Weights of a small GPT-style language model, trained from scratch on English Wikipedia: vocabulary 2570, normalized queries and keys.
MLP neurons of a small language model. Each row is named by its layer, matrix (up: input weights) and neuron, and shows model dimensions 0-63. Each number is 128 + 24 x the weight over its row's rms, rounded and kept within 0 to 255.
A block is one neuron, or neurons of one layer that tend to fire together. After each block is what it responds to, as a language model described it from the Wikipedia text at the highest values.

L17.up785 [196 125 103 103 111 130 136 118 132 128 113 123  77 117 114  99 116 153 108 123 139 138 135 100 116 141 104 124 115 117 123 147 124 131 173 131  84  93 142 121 105 110 172 111 172 119 147 105  98 109  85 143 115  96 142 126 121 115 121 136 164 107 123 135]
The first token of the predicate after a person subject in biographies, e.g. the closing ) of life dates before "was", and "He stud(ied)", "is", "met".

L7.up476 [111 133 122 123 143 162 105  99 136  56 114 100 147 109 151 119 123 124 128 201 141 131 128 153 136 117  96 147 187 145 129 115 106 151 154  94 163 129 109 108 154 115  91 138 125 141 139 147 127 124 119 132 120 118 109  89 110 148 105  93 110 135 101 141]
L7.up628 [ 85  97 172 132 139 104  21 120 117 152  95 171 129 100 150 136 145 129 156 129 156  95 134 146 114 107  92 118 113 135  98 124 142 122 108 104 132 120 121 152 126 144 127 121 108 108 131 133 118  87 119 141 147 110 153 136 124 124 105 101  95  97 134 159]
L7.up635 [119 119 117  85 169 122 125 100 130 151  96 194 159 134 132 141 110 186 174 112 136 122 137 171 156 113 137 167 126 162 165 129 111 116 163 129 125 140 141 131 134 100 153 130 101 122 151 107 113 149 135 112 110  78 122 125 112 154 140 100  89  90 159 112]
L7.up757 [142  97 131 151 115 151 145 120 119 122 149 146 101  96 147 143 139 154 140 127 108 122 114 101 148 160 145 113 167 132 144 115 125 104 124  90 144 135 127 138  83 121 122 116 139 138 168 108 126 116 108 113 119 119 125  99  53 157 131 136 103 158  89 141]
L7.up832 [153 129 153 149  83 136 122 126 133  99  77  83 118 147  92 117 138 137 124 100 162 180 165 111 155 101 126 155 142 122 131 144 146  84 154 125 126 111 117 143 141 140 123 105 134 160 148  82 116 143 110 148  85 123 131 130  71 137 108 118 137 114 150 134]
L7.up884 [134 120  92  99 118 152 107 116  97 151 131 135 116  92 123 124  69 163 139 112  98 173 105 146 144 104 154 169 156 132 130 139 128 158 158 133 116 137 174 133 107  96 123 108 135 141 143 166  77 147 141 127 124  86 141 121 134 118 162 114 133 107 127 174]
L7.up984 [104 151 160 110  88 111 116 100 103 148 101 130 105  96 134 204 111 101 149 112 141 118 123 158 138 166 119 163 141 137 165 120 158 172 125 184 194 136 161 143 159 113 118 109 116 143 148  88 106 138 151 169 136 138 163 113  52  88 146 131 143 109 136 138]
L7.up1201 [160  99 165 110 137 164 123  91 102 126  87 163 121 162  99  84  91 142  93 116 155 145 139 168 160 124 129 125 108 127 111 109 184 140 107 172 144 100 161 101 128  99 126 118  99 174 125 135 128 131 106 166 140 139 161 113  91 141 116 171 111 122 142 124]
L7.up1397 [123 123  98 132 158 131  97 158 122 129  96 110  82 123 109 128 119  85 167 105 116 145 129 108  70 167 152 149 131 126 111 168 149 131 164  90 108 102 111 161 163  97 120 150 104 107 146 121 118 189 125 118  98 111 112 135  90  76 109 115 145 106 158 113]
L7.up1475 [203 165 132 128 129 150 143 123 110 135 114 169 158 135 119 117 103 150 118  99 112 176 117 126 127 129 150 162 145 118 129 138 117 147 104  79 133 118 120  83 156 112 144 133 140  94 129  73 133 101 131 144 109 130 109 163 154 180 148 159  92  96 169 154]
L7.up1530 [148  94 147 153 133 166 134 130  88 136 140 161 128 103 160 140 159 146  96 153 167 143 140 140 152 104 127 161 130 106 149  81 134 144 132 119 160 114  99 147  86 119 134 132 106 105 132 128 105 151 159 112 151  59 124 145  76 130 154  93 164  95 187 136]
L7.up1584 [ 86 137 110 104 112 177 128 107 151  95 101 166 138 104 106 131 146 129 147 116 118 144 200 110 136 144 117 130 163 131 166 124  94 127 127 180 144 128 133 154 129 114 107  81 105  93 113 130 107 130 108 178 137 170 146  74 105 133 153 130 117 158 141 117]
L7.up1865 [ 98 104 126 110 116 115 138 178 154 125 107 163 120 150 146 153 137 120 137 132  93 129 145 131 143 112 141 167  91 129 158 130 103  94 151 139 119 148  65 147 163 142 139 159 120 112 136 107 128 139 133 138 114 143  70 150 109 112 118 125 115 118 107 134]
L7.up1891 [128  84 144 169 118  99 114 107 149 158 102 127 115 137 137  93 131 123 140 137 132 101  73 124 106 122 121 147 152 118 149 123 102 142 117 123 122 146 111 107 146 117 150 135 114 107 160 130 133 134 151 147 123 150 122 143  91 118  86 155 121 137 130 143]
L7.up1932 [ 84 153 117 145 173 154 128  80 120 135 110 167 145 114 166 136 128 149 163 112 124 126 141 137 154 114 143 150 153 147 132 150 159 160 122 133  88 154 135 123 108 129 165 118 103 105 133 137 162 139 167 101 126 145  90 148 123 118  99 177 106  91 133 153]
L7.up2022 [151 116 103 133 146 114 129  83 116 150 131 166 131  81 147 115 136 153 158 167 112 148 147 120 150 153 160 177  72 142 113 145 180 138 125 147 150  95 115 109 108 147 156 146 139 192 126 119 147 122 155 116 114  98 121 109 100 154 163 125  99  92 106 151]
Closing parentheses after numbers in table cells, trailing |---| separators and row-start pipes in Markdown tables, such as 19 (−7) |, plus scattered mid-word pieces like St-age, sign-ific.

L15.up452 [137 175  87 145 174  79 126 170 131 162 157 127 154 127 131  89 132 149  79 137  92 126 135  94 118  93 143 124 116 104 154 131 153 118 141 111 106 132 137 106  88 135 121 144 126 116 138 144  72 161 131 135 136 156 132 168 170 139 155 124 108 125 129 144]
L15.up773 [158 148 149  96 157 129 160 133 154 137 181 160 107 137 124 101 142 122 151 129 150 157 107 121 142 104 143 155 138 125 139 128 153 147 101 116 156 127 133 136 104 114 153 124  74 155 130 145 109 129 102 126 122  96 107 146 150 152 186  75 117 129 137 116]
L15.up962 [113 128 179 119 161 117  88 120 146 154 135 130 144 146  95  95  82 131 101 100 151 188 188 100 110 142 136 134 115 151 123 111 120 116 127 156 135  91 141 107 117 114 107 156 113 169 114 130 135 107  86 133 126 103 149 113 139 138 138 165 112 108 138 126]
L15.up1308 [155 136 144  72 135 132 148 129 137 137 155 140  51  83 146 145 108 105 111 100 168 157 144 107 145  89 153 144 178 148 106 164 140 119 110  74 173 131 119 111  87 179 102 139 120 128 120 114 172 109  92 114 127 160 107 104 120 126 146 120 105 119 113 138]
Line break right after a "= Title =" heading or short description opening a film, game or biography article; also mid-word pieces of foreign names (Lu-is, Fri-ed-richshafen).

L17.up206 [113 150 179 140 149 121 156 169 135 153 100 127 131 136 125 101 122 110  99 137 146 125 151 129 143 139  80 146 124 147  86 155  82 151 127 108 163  64 112 134  85 100 101 129 152 196 184 106 148 137 140 104 179 149 118 119 141 108 129 124 156 146 159 164]
The token "in", whether a standalone preposition (in the, in 2023) or a word-initial prefix (In|augurated, in|filtrated, in|ternational), in any text.

L15.up404 [ 92  75 116 133 117 118 129 123 131 141 147 135  75 169  94 122 112 113 144 138 132  90 144 104  89 126 163 163 170 113 103 155  87 125  82 124 127 165 105 134 110 160 127 119  95  82 124 132 147 131 109 182 118 158 139 144 108 105 136 156 105 112 144 124]
L15.up748 [146  80 100 131 116 178  90 149 111  95 125  85 136 140 114 127 163 115 104 139 142  91 150 145 153 178 133  77 155  84 120 176 127 168 162 130  98 117 125  93 112 135 145 133 140 126 131  84  63 112 136 137 149 147 129 108 109 165 145 109 148  79  82 101]
L15.up1288 [119 135 134 107 120 124 134 141 121 175 151  94 106 103  81 121 137  98 158  82 138  76 166 123 112  91 163 118 168 114 135 109 148 147  98 134 120 171  95 122 188  98 155  92 128 144 153  94 129 124 142 105 149  84  82 187 114 116 135 109 134 141  89 134]
L15.up1732 [183 125 132  79 157 109 116 110 130 131 148 116 120 173 134 120 127 129 101 105 130 137 145 131 124 114 152 129 123 155 149 163 141 150 165 158 139 168 114 127 109 160 138 159 142 130 106 137 121 165 110 118 177 108  99 109 180 139 141 126 121 123 126 156]
Third-person subject pronouns (he, she, it, they) opening a clause after a period, comma or when/where, in biographies and descriptions.

L15.up24 [158 106 137 125 147  90 136 137 135 121 108  97 108 150 175 119 131 116 112  80 155 138 103 131  95 110 178 136 127 103 112 137 153 160 125 127  99 124 119 183 139 120 118 158 108 148 125 117  85 159 107 143 139 155  65 150 116 132 122 123 120 104 158 171]
L15.up1063 [ 92  88 151 120 147 118 128 122 164 169  99 116 108 184  73 122 157 144 121 136 125 168 103 148 111 150 131 171 172 117 112 136 158  92 119 144 120 122 113 142 125 166 109 141  99 168 103  79  88 116 108 168 149 103 176 124  88  90 146 132 109 122 102 115]
L15.up1282 [113 130 139 129 153 127 106 101 140 150  96 123 112 135 112 134 162 190 100 105 151 153 131 137 115  67 147 156 160 135 119  99 155 147 126 178 116 132 129 167 123 148 109 147 131 147 159 127 169 145 112 127 147 143 120 121 150 145 151 122 123 108 124 120]
L15.up1788 [147 162 171 169 147 118 149 132 110 162 111 144  91  94  93 133 121 183 125 105  88 113  72  96  79 142 117 155 145 109 131 135 163 122 120 128 104 103 149 117 146 130 118 134 125 119 107 140 138 162 111 117 117 102 155 107 122 128 153 169 126 128 157 134]
Word fragments and function words whose next piece is nearly certain, such as ES+P before N, M+ax in Maximian, mag+az+ine, subm+it, and a in an average or had a population.

L7.up34 [189 130 138 124 109 125 124 152 167 177 107 159 144 137  96 144 127 148 142 153 118 173 146 124 146 104  89 138 150 161 146 134 148  86 112  81 149  88 106 128  72 107 182 157 170 128 119 125 130 132 104 209  96 106 130 144 153 144 147 118 168  90 115 111]
L7.up71 [105 144 120 117 156 129 128 126 172 106 157 104 107 125 143 133  91 134  95 132 127 109 203 125 142 140 112  99 168 108 107 120 149 152 146 141 125 127 117 169 139 112 104 125 120 130 114 144  60 111 139 163 141 141 124 121 120 165  97  83 121 110 101 130]
L7.up111 [112  94 162 163 118 125 153 118 101 129 102 115  79 145 161 163  95 200 148  98  93 102 141 112 138 110 123 112 116 147 138 127 140  98 143 143 118 127 128 115 108 136 110  95 117 122 124  83 103 177 132 156 143  91 109 134 156 123 134  98 132 145 113 156]
L7.up202 [ 99 136 127 128  65 114 196  96 158 141 157 201 139 113 122 119 116 101  88 163 119 147 118 128 148 127 164 155 158  97 139  80 149 130 106 103 132 151 126 154 152 140 147  98 118 121 138  97 140 125 123 113 161 106  91 165  99 102 104 145 138  87 159 103]
L7.up443 [158 122 136 138 154 136 141 111 150 104 103 159 121 124 138 139 101 140 110 148  76 137 113 145 132 116 155 125 146 117 167 121  96 115 133 103 160 117 121 143  94  82 127 163 164 130 141 117 145 130 139 169  92 126 177 114 104 112 140 152 109 158 100 140]
L7.up561 [149 101 156  99 127 138 108 124 166 115 141 123 123 123 148 149 118 143 179 200 178 153 159 149 110 113  96 125 139  78  73 132 159 108 106 150 119 117 128 165 125 125 143 112 160  79 146 140 105 138 121 150 129 108 137 115 142 144 115 168 145 101  82 137]
L7.up569 [101 125  78 106 122 118 118 126 133 129 124 120 130  86 137 151 124 138 128 132 115 139 123 156 119 146 109 126 151 103 117 142 138 100 177  96 112 101 147 103 157 144 112 125 147 101 150 106 136 168 133 146 159 145 111  94 104  92  93 126 152  91 149 169]
L7.up665 [138 109 136  71 147 118  94 154  97 117 119 112 125 153 104 131 134 120  67 120 129 101 154 127 127 161 128 101 120 115 103 146 133  68 162 167 113 121 127 127  89 125 149 102 107 125 147 136 124  98 150 140 160 143 158 105  79  87 142 168 128 128 121 119]
L7.up764 [131 127 134 153 124 139 117 108 169 126 126 171  97 150 133 130 125 137  98 148 119 120 117 116 142 125 164 158 158 142 118  93 124 109 153 132 154  96 123 128 133 117 162 114 111  97 158 126 104 113  89 160 107 155 140 177  59  99  77 136 129 136 160 134]
L7.up894 [101 118 129 158 110 133 157 133 129 112 117 112 109 137 167 168  90 129 118 129 108 170 167 154  97 130  77 158 151 133 139 114 108 130 125  82 126 147 159 141 171 116 111 106 152 121 171 134 147 157 164 162  61 102 123 182 128 106 120 142 129 129 106 129]
L7.up909 [119 139 148 138 134 151 154 119 151 123 145 158 139 130 111 137  95 149 142 128 131 138 107 126 187 109 145  86 190 121 126 161 127 114 175 114 134 136 120 130  92  98 118 118 125 130 131 127  97  94 127  90 119  87 125 162 166 129 174 114 173 140 114 114]
L7.up926 [103 120 188 143 119 144 121 142 181 115 121 171 133 106 106 136 105 115  92 115 142 175 153 104 146 103 177 117 126 110 149 117 135 119 159 119 120  94 139 134 123 152 107 137 163  95 120 117  93 149 109  90  89 158  94 122 146 151 171 124 135 156 154 154]
L7.up1098 [145 129 143 158  78  94 102 116 142 135 139 186 147 135 154 132 119 106 113 176 128 106 140 107 148 118 126 118 130 145 178 133 141 104 162 109 102 155 121 171 137 160 137 131 172 150 144 105 110 112 119 151 120 146 131 144 130 137 154 135 146  75 126 140]
L7.up1259 [102 170 114  87 122 128 162 100 138 144  62 128 145 119 128 114 101 124 121 177 114 139 155  87 169  96 140 132  95 130 145 135 103 160 125 137  93 131 132 114 148 154 120 131 109 132 121 131 112 127 160 142  78 121  94 110 126 188  82 131  90 119 165 113]
L7.up2025 [146 122 162 151 146 127 129 119 176 124  75 132 121 112 140 142 113 133  88  87 144 177 137 126  72 109 125 118 129  93 120 139 115  73 143 111 134 152 131 120 100 118 136 138 158 127 131 133  98 128  85 116 139 104 134 115 122 147 139 136 131 168 114 134]
L7.up2030 [116 105 100 129 137 129 110 137 108  97 124 124 103 135 130 169 117 125 144 156 128 112 115 179 112  98 143 103 154 118 133 137 153 135 155 144 123 136 108 149  92 110 178 142 149 132 123 136 114 105 151 157 116  89 182 124 134 113 129 161 123 122 111 117]
Function words after "born" in opening biography lines (to, in, a closing parenthesis, and), plus mid-word fragments like ff, j, ist, as in Affairs, Azerbaijan, microbiologist.

L15.up95 [134 171 152  98 128 107 172 130 115  86 104 160 127 118  65 100 149 126 115 149 136 120 141 104 119 112 140 106 179 137 120 105 123 123 161 149 125 132 125 139 164 147 134  98 121 101 143 132  85 140 141 139 179 142 115 179 166 170  89 166 153 115 152 157]
L15.up764 [ 98 154  96  79 150 137 127 144 140 122 160 151 102 112  91  91 134 119 125 114 152 129 129 118 171 140 169 122 161 129 120 164  90 113 109  95 137 146 124 149  68 128 170  85 151 148 161  81 123 122 111 171 149 120 117 121 126 146 101 184 151 126 158 136]
L15.up1025 [113 100 117 110 104 138 168 134 105 131 129 125 117 131 122 145 138  80 137 101 137 128 158 114 119 136  97  91 114 130 129 126 136 112 117 106 109 114 140 142 130 135 163 141 160 137 150 119 104 145  64 160 128 120  87 119 124 118 128 119 126 120 152 130]
L15.up2042 [110 188 136 143 163 132 161 141 150 184 122 154 173 125  88 124 143 130 146 142 146 154 145 165 134 132 122  87 104 138 121 160 101 126 114 114 120 132 143 120 125 106 137 112 139 143  94 170  98 115 111 132 152 123 102 149  98 128 110 168 113 101 104 185]
The word or word-start "in", mostly the preposition before dates, places or events (moved to Edmonton in 1985, released in September), also "in-" word pieces (insurance, insists).

L17.up852 [115 105  99 120 138 156 114 141 120 126 134 163 163 106 123 150 116 100 127 100 154 123 151 159 152  99 144 101 120 150 117 136 147 126  90 153 112 138  60 116 123 120 148 109 129  95 107 142 101 108 164  92 113 137 143 195  98 155 154 180 115 126 136 168]
Personal pronouns pointing to an earlier entity: object pronouns after verbs (admonished them, eating it) and sentence-initial He/She/It, as in He was replaced.